Part of a small language model's weights.
Size: 3 heads of 128, MLP 1536 ReLU, vocabulary 8192, 18.1M parameters.
Training: a variant of Adam for these matrices, 321M tokens, 4891 steps.
MLP neurons of a small language model. Each row is named by its layer, matrix (down: output weights) and neuron, and shows model dimensions 256-351. Each number is 128 + 32 x the weight over its row's rms, rounded and kept within 0 to 255. Numbers have three digits each.
After each neuron's rows, "fires before" lists the tokens most often just after its 100 highest values on Wikipedia text that the model never trained on.

L3.down652:120087087153129164116147166168126127092117129178104118102158167121070167121140123079116121123090100123150134125116116193111164174119133159074163140099086148136146167179136162118101147170151104141146125160124124120162082114145185153124158131086150115130222128153098106112152136180108156130
fires before: " |", "\n", " | — | —", ".", " | ", " s"

L3.down1055:118102150108056135112111165163148116084117099118147141149099083118156164148115111110144112114186095155120121092137098130065109205117131140065143111126154127120134126133181115078124137093130128132099023148118098159126123076208115188165147088111097116116129136127149099125167144154106125129
fires before: "1", "2"

L3.down546:107126158099173093083120116118110085148200095173066121163078102114132151119131155099107152124132159071146109130108216122068163070087135151163093162137095103097151148125092102121131138163111043138170190153104163116131141098119108130100128160128086145130123118123151122149207160083123126177
fires before: " | ", "0", " |", "==="

L3.down872:164131126109135117073084088154109089164103121205114126126183129106161107158167127115125097145155159142114145110079100112094088032129138132146108137139150125187120121077133128120151124116136147170194160174105117098156140091091115128064099082125137124098128146090104135166181094128131070137
fires before: "| ", "|", "|---|---|---|---"

L3.down870:157136112094177143121125111129131069071106136136150160127038167128123104074120141115067124200158104150114089102095190108104123170081125095074148123139167080134098100147124072143103094110137128106165195105138145091174146164185113134216096101123120134103138152167148123144069110107138087132
fires before: "0", "1", " | ", "2", "5"

L3.down1081:151133180137132091135138155155183115084089127092079117140115211136113135108128145145131130147109118141080124143095155101181183126137142182121139136127090202135109156124142147107135153125098134116071166108119086183089096113147152088142122114116162103171122128148116115069152141090163097152
fires before: "\n", "\n\n", "0", " |", " | — | —"

L3.down241:131118072181145122195117135135179129112121155090130131185107127138073079149177115173109138129135156176074111158062110139171158167123115165147087118166087128088099148134052109112127158158154119158155095157142055105171161077059144131154140076167143063120097086110140142169136144170160146134
fires before: "\n", "\n\n", " S"

L3.down1303:167140093109124132122070133092146125149127205107134100198151110120189136115119125187122073112070125095160079150085157125085065159094070131127113166071059125196095133095157113100140129135172080107140123129153088140137130139111112094146120088217140122124123151180110177145191110102083150139
fires before: "\n", "\n\n", "==="

L3.down1190:158153132133096091143070109108132137152105133193140105200131078131185203119170092210145123107154095113112094114070150160089174122156129124139113146163124066156103111139165107145122132123200124192161127136102100070169143042031124100076140086168105189118098127142091162166125076158121059183
fires before: "| ", "|", "|---|---|---|---", "| B", "| S"

L3.down749:145123145176139161138108137154121101151110081081123130159151135119092151131175139111082085154170168049148127104109161157089155137142139106180156148142174110114140160065076114093138106128132124085122118159117162124207079136101117172123170098169138103207165105112117213123126075111104107125
fires before: "\n", "==", " |", "===", ")", "\n\n"

L3.down420:113126109152115151127115065101125111138106170120145116120109145085162086143113091158149104150140159097110089041077096162088137063150116104134159164123121132084095105156122163068141135119106079088182140108080134128117150116140138077112154135145184156092052143067154119135151135093133135195
fires before: "\n", "\n\n", " The"

L3.down557:090159116104075114196137087159137091102153121104207126179141146119157122153093149162105108145118120127166119080147066134135122177110069115081175109157167183129138160147126198103125169154098116090083127108148161154159157152103155176111151102124106231145137128147117113161084080117089092143
fires before: "2", "1", ", ", "6"

L3.down42:171139142142154167183121109155148172092071093096131142133101142126118118067133145179161106196086150126113169112104201113102136124149064117137159134138137139084117139098034118136142141153182091072172097130123123139158158124187146117162153114115115088101144116144106111124077170126122091164
fires before: " | ", "–", " |", "1", "."

L3.down1344:112126131172146144166134130126156070054107144131121098093132138127087083117117123138100114132117056148147168114142137120127154128190080190162189144105113157034111125133106141132129139155123112126102112155151071184124143090089174192156118120149201129100151132147113149131098109069096138161
fires before: "\n", " |", " | — | —", " | "

L3.down381:106162123145063106104125173143140095090136158064158083116110102130153149044155140144105125124154116130103087164118126141151147131131132132119130135093191150062126122102142162154132081141177087125090118136123202171083056133166132157098146087131124127145138047105160194159145145150113112091
fires before: "1", "2"

L3.down527:107108097146076114121112119136117188105128142117107116070157151115158140103105153155117120155151119124143120105084096146121146085153108136145131147135132111206121187130150143092177130124158132177172144147095135120055083138119136060068130100120136126139111127045149135109199128073134115116
fires before: "\n", "\n\n"

L3.down2:124122181080080127109115106113086138153123134127140112109181103149152132161141149155143112152116112141170149093167198108109131128145105149156148119185115118136161148106078162098145087177127131234154150132139098174120186175150055154149083121148134127085079094139145145145156113091095189151
fires before: "\n\n", " ", " were "

L3.down1188:172188110111113107079126135116104155151090167086143122109110128139112123125125131166100197097061117095155133101144150140175140128121107155147121151125100126067126133144075179151133077143116091114180125131176101097134084168112152153120116132141110103176098126152144134146130117122113063112
fires before: "\n", " |", " | ", "–", "0"

L3.down1436:168166124181141120157130093103137139170091153180098135141104101110140110127077111178139092124128098153118132096140101184096160046147105132104143157157118127067088111113070130119099148131144085134158165111096145103196106083059165109069132109149140104076087108065133138122172100141132102179
fires before: "\n\n", " The", " This"

L3.down902:155201121139172125123135100161106131173095125150132120071133117116093094181104164113126122161099149113109128128154091125112171106091154145183168151159100126127199105127148131117169132135131152111216132160064127092091103116157094124103109071163115092089065064154144138159135199066122201126
fires before: "-", "  -", "|", "- ", "- C"

L3.down1306:155133090106120135147116104143085130155135113084157109150195175091099121122136111113127122125083128121177119152151106126172145088176108133142160172127074139072123121089123203068126084148153096149145100089127128125146145126188111099139189155082126064173125099122139121132130193157141116082
fires before: ",", ", ", "\n", " Be", "6"